Weights of a small GPT-style language model, trained from scratch on English Wikipedia.
Architecture: rotary positions, no biases in attention or MLP, tied embeddings.
Training: 491M tokens, 3743 steps.
MLP neurons of a small language model. Each row is named by its layer, matrix (up: input weights; down: output weights) and neuron, and shows model dimensions 272-367. Each number is 50 + 15 x the weight over its row's rms, rounded and kept within 0 to 99.
After each neuron's rows, "fires in" lists the words (lower case) most often at its 100 highest values on Wikipedia text that the model never trained on.

L6.up1039:27 68 61 68 45 46 73 71 44 47 54 44 52 43 50 67 54 37 63 61 59 25 56 85 43 58 11 35 45 75 60 28 64 73 55 63 50 73 39 63 44 47 52 45 30 47 30 52 55 38 54 67 75 58 35 52 47 22 64 74 51 39 56 51 39 61 40 38 62 65 30 45 64 61 88 40 60 69 28 66 97 64 41 63 55 46 70 30 44 61 32 54 65 76 56 33
L6.down1039:35 52 30 32 54 80 59 54 45 32 51 28 59 61 64 60 69 54 55 35 43 45 63 43 46 69 62 66 73 75 53 67 38 45 40 57 30 38 62 17 55 48 70 78 64 39 69 42 60 34 52 59 46 23 69 60 38 50 49 44 66 73 63 47 70 68 25 47 55 31 34 41 43 47 33 13 27 44 55 67 78 27 60 66 65 53 39 32 50 43 40 52 39 42 41 64
fires in: "the", "his", "its", "s"

L7.up1176:55 46 69 58 48 43 36 66 55 33 69 32 57 43 59 53 64 06 52 46 65 08 55 64 29 56 55 45 46 71 47 65 40 74 54 56 33 63 31 59 38 47 61 50 39 75 40 79 34 52 50 76 60 33 36 61 31 39 04 60 59 60 50 33 52 22 58 39 52 52 49 61 55 37 77 41 50 27 39 60 56 64 50 16 83 39 41 52 61 35 31 62 41 41 48 50
L7.down1176:49 78 62 39 47 10 45 47 53 45 27 63 57 07 72 45 30 49 51 56 40 48 25 32 60 66 38 28 59 39 54 49 57 50 62 80 38 49 41 21 45 50 32 46 40 60 58 48 60 39 32 56 48 63 74 49 62 51 59 54 53 58 57 53 63 54 58 43 34 35 51 39 53 37 68 59 69 53 61 69 53 30 30 51 68 47 59 48 59 44 32 95 82 59 45 60
fires in: "the"

L5.up1290:21 52 44 77 49 34 34 62 56 50 32 63 58 47 33 66 45 37 53 54 49 64 38 36 61 50 55 30 39 57 62 38 73 74 58 40 39 72 43 23 36 67 66 51 36 40 68 52 71 03 53 44 31 51 16 44 27 41 35 47 54 63 39 60 63 67 60 33 44 42 78 62 70 79 64 40 53 36 58 30 63 57 50 53 26 66 41 63 65 51 43 59 50 42 52 51
L5.down1290:74 61 63 29 41 80 53 51 64 76 46 54 33 60 76 41 51 61 47 50 31 45 38 16 49 45 40 33 70 51 50 43 64 29 41 38 53 46 72 68 37 63 36 72 95 63 59 49 32 48 40 58 27 58 45 46 55 41 52 31 49 58 44 38 61 67 49 52 27 24 43 28 23 44 64 34 15 27 44 36 43 41 60 33 38 42 32 62 26 34 65 05 22 49 41 80
fires in: "3", "4", "8", "5", "7", "1"

L2.up108:50 49 57 52 51 62 55 42 41 73 61 43 29 42 07 54 58 60 58 54 59 54 64 54 63 52 33 43 58 61 35 54 77 34 36 70 30 47 26 79 47 80 34 59 66 31 65 67 37 57 53 45 52 63 51 22 76 73 20 63 59 55 72 33 53 39 33 59 57 36 48 39 55 37 33 13 48 51 70 43 67 43 26 52 48 60 52 59 61 52 19 75 67 80 38 45
L2.down108:63 39 46 57 66 51 41 70 55 49 62 46 53 80 23 50 63 66 80 55 42 51 39 54 34 64 47 50 33 64 63 69 44 64 45 60 43 37 67 41 60 54 59 39 65 45 17 42 49 56 55 56 79 23 41 45 42 31 63 45 61 37 24 59 60 16 71 74 53 41 38 68 79 55 60 63 44 42 54 48 51 45 32 56 61 62 63 27 68 46 71 35 40 62 69 59
fires in: "held", "published", "played", "qualifying", "edition"

L5.up195:33 56 66 11 25 59 53 34 50 56 50 48 47 27 42 54 20 26 54 24 44 42 44 30 57 58 41 90 77 44 51 24 81 48 85 40 62 41 32 45 53 48 49 93 47 63 59 61 42 47 59 53 41 42 57 50 51 23 78 57 53 71 46 21 46 47 56 61 32 57 68 58 61 50 41 48 42 32 52 68 63 63 53 57 40 70 59 42 65 53 41 59 54 66 49 64
L5.down195:44 47 44 28 45 51 60 33 52 37 67 56 52 62 60 43 60 17 55 33 45 38 38 57 68 44 29 26 55 49 52 46 38 62 58 48 52 72 46 42 41 55 62 49 75 75 43 52 20 69 82 45 82 48 65 34 44 74 67 48 61 46 29 44 58 69 59 55 59 37 57 79 28 53 57 80 32 73 71 29 46 57 36 57 58 51 71 64 31 78 46 46 16 59 37 39
fires in: "is", "was"

L5.up747:47 39 53 59 42 50 34 52 41 38 48 44 57 41 50 31 17 45 38 26 30 67 42 38 60 15 59 44 35 47 46 27 78 33 57 58 60 50 68 10 41 77 63 79 58 51 63 45 37 33 48 57 45 58 71 56 62 69 49 45 35 45 56 30 53 52 38 69 64 66 32 45 66 32 49 54 68 46 44 34 69 65 59 47 58 71 72 25 74 77 62 53 46 65 51 45
L5.down747:43 72 61 58 22 64 61 57 26 59 10 46 79 36 19 21 51 62 12 44 37 72 29 62 63 00 67 54 58 45 72 19 33 35 37 50 77 45 74 62 68 41 48 55 18 24 62 33 58 46 72 58 55 18 46 27 68 44 44 41 55 48 61 44 61 51 37 47 57 48 38 44 55 67 47 55 49 54 60 54 67 37 57 41 38 57 40 56 56 62 51 45 31 31 45 47
fires in: "of", "in"

L6.up338:29 60 13 57 47 25 41 48 49 53 38 32 75 43 66 86 37 49 50 43 56 17 65 62 50 43 59 77 53 71 44 18 46 61 53 22 57 60 27 39 46 69 34 71 48 56 04 57 52 52 42 42 64 51 62 54 57 52 42 89 50 60 61 47 65 54 28 18 76 49 40 48 47 15 47 65 54 45 11 35 43 53 45 71 25 41 48 28 52 75 61 51 47 33 13 28
L6.down338:69 49 54 53 59 60 46 49 43 46 48 33 43 60 57 62 63 72 52 50 58 40 51 74 47 57 28 43 54 46 37 51 71 57 57 32 34 35 35 69 53 70 54 45 64 64 64 68 63 45 60 75 51 47 36 70 34 60 60 56 78 69 56 61 50 58 48 47 43 62 39 40 56 52 43 53 61 58 28 82 42 51 44 59 23 38 54 51 46 56 69 67 49 32 36 35
fires in: "who", "to", "can", "not", "they", "i"

L2.up981:20 48 44 50 34 35 65 63 37 64 40 55 52 26 35 47 37 38 35 40 54 10 51 56 33 88 43 61 59 58 66 54 50 73 63 46 36 64 55 30 46 68 25 59 63 55 32 36 36 36 54 73 55 58 37 32 80 27 47 69 32 57 64 30 42 59 11 31 36 68 51 33 82 69 28 52 64 54 39 73 46 81 54 55 55 42 61 61 50 67 49 24 47 52 46 69
L2.down981:74 73 38 80 24 64 30 74 52 67 40 31 53 72 44 80 50 42 72 34 34 53 78 35 74 30 34 51 53 50 38 45 49 40 21 50 38 23 56 54 53 44 69 39 36 56 81 25 66 46 56 43 54 27 60 43 61 64 57 25 63 42 63 58 51 69 55 56 85 61 39 64 54 53 63 39 56 55 46 41 57 36 65 61 24 39 41 29 51 54 56 65 65 25 52 69
fires in: "to", "not", "would", "could", "left"

L2.up1330:65 70 12 60 40 53 56 44 58 77 41 61 36 59 61 61 68 79 55 61 61 64 65 31 47 60 49 47 48 40 51 54 69 64 64 70 60 71 50 39 49 50 46 47 39 49 56 72 50 45 40 47 43 29 54 18 42 73 37 44 59 27 66 40 49 68 35 58 64 64 75 74 21 36 27 66 62 29 35 53 37 42 18 46 44 52 60 42 45 59 51 36 50 51 64 53
L2.down1330:36 51 33 42 31 34 87 45 75 64 38 51 40 42 52 59 41 52 19 25 45 70 32 45 39 34 46 46 49 54 45 40 54 34 39 60 54 48 60 53 51 47 40 35 65 21 51 50 51 48 82 58 60 47 85 34 61 81 16 52 18 50 54 39 40 54 62 60 40 32 55 42 45 50 54 40 56 42 65 39 62 76 50 52 49 49 57 34 49 43 50 56 52 44 39 70
fires in: "not", "now", "still", "remained", "never"

L5.up845:70 38 63 39 10 33 52 57 42 53 28 43 54 68 43 46 46 82 62 55 53 47 78 56 22 21 31 33 23 63 54 53 54 91 71 55 36 45 60 37 61 80 60 40 60 45 49 64 45 52 61 64 52 74 62 42 52 38 57 46 31 38 61 48 66 56 30 44 49 59 57 44 50 46 42 27 60 58 52 55 37 52 49 50 59 73 61 73 57 54 67 18 68 35 31 68
L5.down845:43 39 27 29 70 20 55 68 53 54 57 60 36 53 44 49 19 80 68 29 58 64 42 44 55 54 51 47 51 68 39 25 46 52 06 87 27 37 64 37 65 66 53 77 43 63 42 64 29 53 41 29 36 42 67 43 38 35 40 46 65 66 32 36 43 34 69 34 66 46 59 49 40 60 58 55 29 45 49 45 64 55 29 26 63 42 52 44 65 50 44 63 61 88 48 55
fires in: "university", "college", "records", "school", "who"

L5.up1453:57 32 55 42 46 75 37 60 44 62 58 84 74 57 54 42 25 53 38 45 63 48 69 85 42 30 18 21 54 36 45 06 52 63 63 58 35 24 66 32 44 68 28 49 47 39 48 60 30 56 57 45 53 44 51 47 46 44 51 66 47 51 46 66 52 64 38 61 35 47 50 32 30 70 42 25 49 73 51 57 25 93 57 28 38 31 68 73 51 46 60 61 46 71 64 58
L5.down1453:38 23 51 67 57 30 56 61 50 22 47 29 44 36 38 48 50 46 71 42 41 25 54 50 24 22 88 34 47 74 55 62 38 40 41 39 52 67 38 44 43 17 61 46 40 77 25 63 60 39 69 75 26 30 57 50 59 56 69 57 77 42 54 14 47 60 38 33 60 44 44 75 68 50 62 67 42 41 49 58 80 00 59 42 60 61 47 27 62 66 24 47 82 35 33 48
fires in: "university", "medal", "college", "aldabra", "award"

L5.up99:29 38 33 55 45 41 49 72 41 53 46 25 52 30 59 63 48 31 38 57 21 46 69 47 03 33 61 35 05 54 50 63 29 53 30 54 50 62 47 60 34 55 58 68 38 92 40 67 35 49 56 53 49 55 38 39 81 33 42 56 49 72 69 46 52 42 67 43 66 59 86 68 61 64 54 59 38 33 33 52 56 59 56 18 64 15 30 54 44 73 53 55 49 35 52 60
L5.down99:66 57 69 45 79 62 22 46 72 56 69 48 45 63 61 36 52 39 64 22 62 37 36 42 48 49 42 48 51 32 40 50 88 47 49 69 64 42 58 44 51 20 39 47 66 41 52 62 41 38 72 52 31 63 27 34 70 26 50 78 23 57 72 54 52 64 59 41 48 39 50 57 50 53 44 58 52 61 46 44 75 64 35 67 48 58 77 52 57 68 57 37 55 62 75 36
fires in: "be", "candidate", "to", "when"

L5.up779:41 25 35 40 56 58 35 33 38 64 52 76 74 52 17 51 50 49 58 72 49 58 50 42 36 71 73 78 59 60 73 17 71 51 58 47 47 52 62 61 47 73 67 69 40 79 41 49 72 41 35 66 50 45 54 35 55 46 74 54 62 33 32 37 49 58 63 69 60 59 49 52 47 51 61 40 16 40 40 43 45 90 24 50 48 34 53 31 23 43 50 67 47 74 62 83
L5.down779:47 52 45 53 48 41 63 67 22 53 40 26 50 50 68 55 51 47 40 18 46 50 48 48 54 35 71 09 21 63 57 64 45 38 51 67 18 64 56 50 52 37 23 38 58 46 66 47 49 24 49 65 36 47 58 77 48 49 26 44 27 64 80 52 46 45 30 42 32 37 47 68 44 62 65 53 50 50 50 36 50 19 53 62 83 33 43 60 51 49 71 34 54 52 42 12
fires in: "was", "became", "is", "been"

L6.up485:49 70 48 41 18 52 41 54 09 41 53 66 71 40 47 35 18 50 65 56 36 37 58 51 53 56 65 41 23 27 71 45 66 54 41 41 41 48 55 45 49 62 43 58 59 28 46 36 69 28 51 73 60 21 42 35 53 84 24 42 19 36 77 43 67 59 52 64 40 64 28 63 64 55 66 47 65 73 37 73 25 64 67 54 45 42 43 40 31 47 56 56 43 53 55 80
L6.down485:51 63 44 40 33 57 58 39 49 55 42 33 47 52 51 52 50 60 34 85 82 69 37 65 43 52 51 46 47 49 32 40 65 26 41 39 62 55 54 62 29 57 35 46 65 47 53 40 47 25 57 73 57 55 39 38 76 71 43 38 49 53 99 50 66 38 59 37 61 59 68 41 29 55 67 65 67 45 47 44 73 28 50 65 59 38 35 55 45 53 71 43 31 54 71 53
fires in: "in", "of", "lake", "near", "to"

L7.up669:28 39 37 82 32 57 66 56 51 57 47 27 52 54 49 46 55 47 26 47 25 57 59 37 32 23 59 56 32 51 45 26 42 76 48 49 64 60 48 51 54 47 42 45 46 48 42 58 24 31 04 28 41 69 53 59 74 65 54 51 56 46 63 60 77 36 52 22 63 46 56 46 42 64 55 57 42 37 48 47 48 48 49 36 37 70 48 28 33 45 57 60 50 31 40 43
L7.down669:80 58 59 44 39 41 55 38 57 52 51 60 47 47 43 36 22 49 53 50 39 75 31 30 38 71 37 61 28 26 82 21 39 56 41 88 23 55 64 65 82 46 55 41 65 59 32 60 55 53 65 63 35 33 55 55 48 41 31 63 35 67 47 41 39 57 56 55 18 58 49 61 72 66 39 59 33 44 39 39 59 59 58 36 46 49 36 49 48 41 40 50 40 60 35 36
fires in: "not", "noted", "be"

L6.up481:55 65 49 46 38 59 49 62 50 72 49 29 49 51 62 33 62 50 49 86 48 38 46 61 29 58 68 41 59 25 59 48 38 78 68 55 50 51 62 29 30 49 73 53 20 74 50 39 51 18 53 68 56 50 62 31 47 75 33 51 56 38 48 44 55 50 54 31 54 60 47 53 70 56 71 68 58 45 34 29 50 75 24 49 61 49 46 66 44 39 49 59 59 40 38 52
L6.down481:41 76 51 55 53 64 64 45 39 68 51 68 51 38 59 43 72 16 32 66 59 81 46 65 57 39 51 43 31 43 62 39 36 46 60 58 53 54 73 53 44 50 75 40 61 71 39 69 38 46 61 62 69 44 84 67 80 64 29 68 59 37 37 53 55 47 41 71 64 31 64 48 43 32 45 66 48 52 35 44 45 48 70 22 29 73 83 58 57 42 49 69 52 37 54 69
fires in: "not", "now", "notes", "noted", "may", "originally"

L5.up1161:40 54 39 25 43 56 47 40 46 41 48 43 64 69 54 56 48 34 53 72 66 30 57 56 33 68 72 72 43 41 68 67 45 38 66 64 49 49 50 48 31 39 61 19 35 41 72 38 50 04 43 57 54 51 48 32 67 63 45 58 52 51 56 58 51 72 61 57 62 59 43 46 49 82 72 51 46 17 33 47 31 64 49 57 63 42 42 47 57 39 37 52 62 64 35 48
L5.down1161:49 47 62 60 45 31 52 45 77 38 43 76 44 30 61 49 71 68 52 23 59 59 62 43 73 58 29 36 15 53 51 34 55 48 42 65 36 56 58 56 50 50 71 71 53 43 52 61 70 77 52 53 73 35 44 27 86 22 74 51 64 41 65 55 39 27 10 52 39 47 70 16 40 22 48 71 65 31 78 80 62 56 76 53 53 52 72 61 70 69 37 41 46 45 47 53
fires in: "a", "an", "was", "elected", "active"

L5.up1233:54 66 44 34 36 28 67 69 51 43 61 39 50 67 51 56 71 64 87 39 08 43 51 75 29 45 46 34 52 53 53 62 31 67 82 43 45 52 51 65 49 51 81 59 39 27 38 43 38 40 42 52 46 61 75 58 38 54 54 62 37 65 61 42 72 19 08 25 26 59 72 73 48 56 97 53 40 65 44 41 63 32 50 39 52 56 65 28 20 28 25 47 63 41 60 35
L5.down1233:46 41 38 58 34 71 61 44 46 45 47 62 35 41 68 55 38 54 52 61 52 62 53 04 50 46 73 67 74 43 53 52 33 49 44 47 39 65 40 40 42 61 71 50 51 51 48 62 69 26 74 78 54 46 50 70 45 58 60 67 62 32 41 60 20 60 97 60 14 49 31 76 51 52 40 59 53 32 24 67 25 47 54 39 54 65 47 43 53 54 34 63 57 70 39 57
fires in: "the", "her", "his", "further"

L2.up523:40 19 54 54 65 45 27 26 48 62 52 74 42 18 62 32 12 71 66 42 61 65 38 78 35 25 61 41 53 52 00 85 35 38 41 38 46 45 58 53 41 35 55 61 64 36 28 30 58 61 52 51 59 57 39 18 69 28 65 63 45 47 44 52 82 64 58 34 47 60 62 65 43 34 47 39 54 53 52 77 33 83 35 24 64 85 47 49 49 54 29 88 52 54 46 62
L2.down523:65 63 60 49 49 71 72 59 82 24 51 27 71 55 42 55 51 44 69 20 29 51 43 65 61 79 25 33 73 58 61 54 68 60 70 68 32 66 64 61 44 55 35 52 43 59 38 47 86 57 47 41 63 66 65 55 74 31 52 08 65 42 33 78 53 38 53 45 26 44 54 38 47 59 72 62 79 69 53 22 32 42 34 70 55 65 40 86 44 61 56 59 36 65 41 25
fires in: "set", "given", "post", "design", "received", "designed"

L5.up410:40 71 55 57 32 48 47 43 34 46 69 70 38 54 42 36 48 44 49 42 37 57 56 52 59 48 70 47 50 61 23 26 69 40 27 45 60 47 28 55 30 64 60 46 62 76 58 54 52 51 48 46 58 44 29 24 45 34 51 74 41 39 40 45 61 20 80 36 59 52 67 51 57 30 77 32 24 36 37 52 52 59 34 58 58 65 42 33 68 30 69 54 74 71 65 54
L5.down410:45 33 55 42 45 57 42 61 16 36 73 48 58 44 37 62 32 47 50 46 56 31 45 23 57 60 51 52 41 74 57 54 37 37 44 42 64 51 50 45 68 39 53 29 72 45 56 34 51 27 37 50 24 51 56 51 46 32 41 56 65 92 47 59 77 56 40 48 49 65 37 35 46 54 71 47 48 86 37 64 55 33 59 79 77 39 30 30 55 40 71 55 33 73 34 39
fires in: "was", "is", "the", "were", "are", "came"

L2.up396:22 22 52 62 61 57 60 54 43 46 23 42 62 53 45 52 70 52 72 75 70 72 43 87 61 44 55 68 50 62 21 65 55 55 74 50 45 35 37 62 60 30 48 50 41 49 39 46 61 54 57 37 41 49 60 38 61 44 50 67 41 47 52 62 69 68 33 38 66 43 45 51 50 30 43 48 19 68 38 58 83 14 36 55 62 54 52 77 53 22 44 59 51 43 35 83
L2.down396:24 55 61 55 48 54 37 52 53 54 55 46 56 32 36 75 16 55 74 40 56 40 62 59 33 72 32 57 83 42 60 44 74 43 45 68 49 50 70 25 57 46 58 55 63 52 50 27 23 37 64 23 64 43 21 31 37 53 34 26 72 56 56 61 58 54 48 29 63 64 60 54 53 63 50 69 34 52 59 70 43 85 76 30 89 72 54 37 59 66 30 48 43 80 46 25
fires in: "gee", "granville", "give", "gleby", "giving", "provide"

L7.up1482:38 37 30 65 33 75 36 44 55 62 35 62 75 49 57 54 52 27 39 49 36 50 73 39 62 56 53 59 48 75 63 48 88 76 84 38 61 37 48 48 50 59 61 67 30 32 52 69 57 36 53 66 58 51 40 53 57 55 69 49 36 44 47 34 21 61 61 44 25 65 64 35 93 41 58 47 47 50 45 41 27 49 44 56 52 72 63 31 34 50 52 59 63 39 50 47
L7.down1482:57 37 83 32 48 68 48 56 65 31 66 12 57 72 64 43 59 36 53 38 56 32 40 36 39 47 53 40 63 53 90 76 73 44 44 43 42 43 64 65 31 37 42 40 57 21 59 43 48 49 55 50 49 46 37 39 49 52 37 44 70 38 33 58 33 69 68 37 17 29 54 37 60 32 49 35 36 31 31 23 45 60 61 61 53 49 51 25 32 53 60 49 58 15 28 37
fires in: "in", "the", "to", "as", "took", "remained"

L5.up370:29 46 41 71 41 40 38 63 32 57 73 35 38 36 42 57 33 44 55 39 63 23 52 34 27 56 87 42 48 71 67 37 69 56 54 44 50 57 44 60 39 47 38 51 65 60 36 59 66 25 40 47 49 59 40 55 45 40 43 78 47 42 66 55 96 49 59 46 67 55 50 70 64 56 63 11 53 22 46 64 65 60 66 22 50 30 59 48 50 51 44 65 53 34 60 40
L5.down370:63 30 52 27 61 29 45 55 58 74 68 49 49 53 99 54 40 32 55 51 58 53 43 45 59 72 52 60 48 66 68 30 36 46 16 62 44 39 45 08 64 33 58 49 71 45 47 61 60 38 44 44 48 59 35 79 13 65 66 78 54 27 64 32 70 80 20 65 30 22 43 64 43 39 73 56 40 62 21 51 68 22 36 30 45 41 38 47 51 57 52 60 49 48 29 60
fires in: "the"

L5.up608:32 68 56 76 40 22 31 42 62 69 41 71 14 38 49 52 50 48 53 56 47 44 77 22 32 45 28 55 65 20 49 48 78 55 86 52 42 62 41 43 49 39 56 46 26 68 40 14 44 60 34 36 71 43 34 44 62 32 44 46 29 46 46 35 41 26 41 51 51 44 58 48 63 61 42 33 64 45 12 27 49 41 47 51 46 37 62 59 72 35 56 48 48 70 27 36
L5.down608:46 40 30 46 66 27 70 59 42 40 64 61 30 42 46 42 62 33 57 28 56 52 47 43 28 48 27 34 58 67 59 34 93 40 27 39 55 49 12 52 46 33 63 47 48 40 74 48 59 63 67 25 51 42 47 54 66 57 54 50 62 52 34 66 21 72 50 51 48 63 39 61 66 44 68 55 41 46 49 72 31 40 66 37 52 24 45 34 78 53 51 45 66 46 66 73
fires in: "season", "record", "decision", "population", "length"

L6.up797:37 59 30 51 60 40 68 80 57 35 45 21 50 43 53 56 67 20 59 50 37 39 61 35 26 46 55 60 64 57 74 48 40 53 50 66 35 45 38 46 51 78 67 83 43 51 32 57 43 46 34 40 52 65 43 58 68 36 59 56 34 43 77 44 58 38 53 21 54 68 43 37 71 52 41 57 61 38 20 49 77 59 52 40 41 34 28 47 57 53 25 34 57 24 12 42
L6.down797:79 54 77 41 29 62 64 49 58 44 35 54 30 52 47 44 54 85 55 77 46 50 38 81 42 31 49 43 30 36 30 36 62 63 48 58 49 36 74 61 44 52 62 62 61 55 90 53 63 29 49 69 50 41 35 57 24 56 46 44 57 50 69 59 72 25 67 42 55 28 23 70 63 63 62 44 39 45 41 26 76 68 72 21 62 67 59 58 46 76 69 46 80 52 62 71
fires in: "to", "not"

L5.up1067:24 71 75 59 57 40 56 50 51 58 54 43 55 39 64 60 46 62 54 58 38 48 48 59 60 66 49 33 36 62 67 69 59 76 63 72 49 37 48 58 61 46 31 29 35 49 39 82 77 52 37 60 59 60 30 58 48 39 34 69 34 37 78 55 82 50 61 44 62 58 54 52 73 46 62 55 65 48 24 45 49 65 71 43 57 68 65 30 53 35 39 39 45 31 11 61
L5.down1067:58 50 23 46 51 58 77 47 62 42 66 55 44 56 95 51 45 18 34 56 43 55 35 44 59 68 73 43 57 54 56 37 44 41 22 52 55 50 57 06 45 39 69 43 47 55 60 46 49 47 28 32 50 49 50 78 40 93 51 57 46 30 55 15 41 55 46 70 45 35 46 64 38 22 42 49 74 43 41 69 57 43 39 30 29 26 39 70 57 51 40 69 44 40 49 51
fires in: "the"

L2.up193:46 75 71 51 51 53 55 40 49 40 40 41 47 64 70 33 54 45 29 49 66 37 57 40 50 42 67 62 58 59 49 53 78 41 42 32 49 56 40 61 65 56 57 53 40 33 53 38 39 64 64 54 55 26 27 57 43 31 50 54 26 77 55 48 57 27 35 41 28 58 56 58 65 82 86 36 61 41 61 56 62 28 12 68 54 65 75 51 46 46 56 65 71 50 36 41
L2.down193:48 36 30 31 34 46 24 38 47 23 19 77 60 54 54 62 23 77 63 45 35 55 58 35 41 61 60 55 74 51 58 51 24 55 31 61 44 67 47 17 45 61 46 58 68 68 55 48 70 39 34 62 55 21 62 57 37 49 51 51 61 37 47 63 49 68 59 48 47 67 20 50 25 38 33 58 55 93 50 55 58 58 79 32 36 58 52 44 52 67 16 27 30 58 59 52
fires in: "his", "the", "from", "as", "by", "of"

L2.up318:21 38 55 44 60 28 50 38 36 86 37 46 63 61 59 61 74 64 58 81 59 47 99 71 51 53 53 51 54 37 31 64 29 44 39 48 30 61 32 72 55 40 45 36 33 46 41 39 46 48 55 48 53 43 57 34 61 22 56 40 40 29 55 62 56 31 43 29 71 71 53 35 44 53 34 48 38 29 08 57 63 70 52 36 66 58 68 48 55 62 51 53 57 57 33 71
L2.down318:76 33 27 43 56 58 52 46 69 39 55 33 54 53 65 72 54 43 50 26 58 35 36 63 41 41 53 70 17 70 68 61 47 39 78 60 76 49 68 25 38 65 57 94 76 43 68 65 34 53 44 62 59 67 32 61 27 57 43 70 63 63 82 68 32 44 26 20 45 57 45 57 30 61 64 77 62 55 47 57 70 26 54 70 24 54 42 31 50 74 32 43 41 45 46 38
fires in: "a", "an"

L5.up1399:62 48 45 33 33 59 66 55 48 40 59 52 61 35 70 33 41 42 74 40 54 47 52 56 63 48 52 40 37 30 45 44 47 67 56 59 52 62 68 27 37 34 57 56 33 46 20 49 49 59 56 54 55 56 39 60 56 70 67 30 40 54 56 53 60 68 49 64 57 39 57 36 36 41 37 28 70 66 48 48 63 44 59 48 37 44 62 64 76 66 74 62 46 50 69 62
L5.down1399:49 66 67 73 51 53 38 60 43 18 47 62 52 47 34 60 22 66 29 62 47 50 31 64 70 43 65 60 63 40 62 41 61 54 66 26 55 43 65 47 30 39 45 47 21 53 47 44 39 40 74 58 54 25 42 40 54 50 30 54 43 36 61 32 41 51 75 75 47 47 38 71 71 66 46 81 46 73 61 48 27 52 53 71 66 45 49 27 46 56 72 61 55 67 55 55
fires in: "of", "the", "s", "american", "footballer"

L5.up122:40 48 40 40 35 57 18 45 57 22 44 47 69 70 44 62 61 59 47 55 35 32 70 36 50 71 59 52 47 75 56 62 65 55 80 62 49 57 30 48 36 58 63 57 45 36 51 83 55 48 39 80 80 71 37 59 48 45 62 67 39 48 41 55 37 50 34 40 57 50 60 14 72 67 56 31 61 34 32 56 39 99 61 67 61 53 40 43 49 54 37 71 46 40 58 52
L5.down122:46 43 50 50 63 37 62 49 65 39 50 55 61 52 87 59 52 43 52 40 71 58 50 21 47 49 48 22 52 46 80 38 82 28 47 72 35 37 58 48 48 47 46 60 74 24 55 34 41 48 45 62 76 68 54 42 47 21 63 53 42 45 50 90 48 45 47 62 59 71 49 24 58 56 44 56 54 32 61 59 58 55 65 40 32 71 84 35 64 36 32 45 48 20 66 56
fires in: "as", "the", "elected", "named", "assistant", "appointed"

L6.up456:60 61 58 50 49 38 39 32 27 52 75 49 55 35 32 51 22 64 47 26 53 41 60 73 60 54 56 34 63 35 65 34 87 50 46 26 37 40 36 51 43 73 37 76 37 29 50 59 37 24 35 17 57 59 47 30 60 67 47 42 34 52 66 58 64 59 78 41 44 48 20 77 76 70 23 48 49 79 46 45 86 56 63 33 58 49 42 32 32 44 67 63 37 28 36 78
L6.down456:27 48 53 45 32 79 44 52 34 65 64 70 37 64 56 44 52 22 34 50 36 51 39 42 45 25 55 70 44 50 67 46 38 54 54 74 53 58 44 39 73 56 47 17 48 40 58 41 69 48 59 67 39 44 51 31 35 46 61 32 61 46 48 42 50 57 28 60 78 51 15 48 54 29 80 59 63 58 45 47 28 44 41 67 88 36 43 63 28 46 41 72 52 56 69 38
fires in: "in", "initiative", "information", "of"

L5.up310:55 28 55 59 06 60 44 40 44 23 71 45 74 58 75 59 25 51 38 39 40 61 68 46 52 47 65 74 12 47 56 65 52 80 68 35 46 33 61 01 38 47 45 58 44 35 36 37 76 45 75 48 26 83 43 53 48 53 56 55 27 37 43 47 97 59 80 62 46 55 36 63 44 17 70 58 60 64 47 51 34 73 29 70 77 47 54 38 54 54 70 56 57 70 57 66
L5.down310:57 57 26 70 47 60 56 54 58 50 43 50 31 50 25 40 71 30 38 48 38 69 55 55 61 52 42 34 45 54 48 49 44 59 32 42 54 33 35 56 51 65 56 36 54 33 42 44 73 31 49 57 47 19 33 45 54 69 39 14 41 43 99 62 53 60 19 41 51 50 63 56 53 56 46 53 38 53 24 64 27 34 20 63 30 55 34 52 51 41 58 51 52 42 48 26
fires in: "the", "of"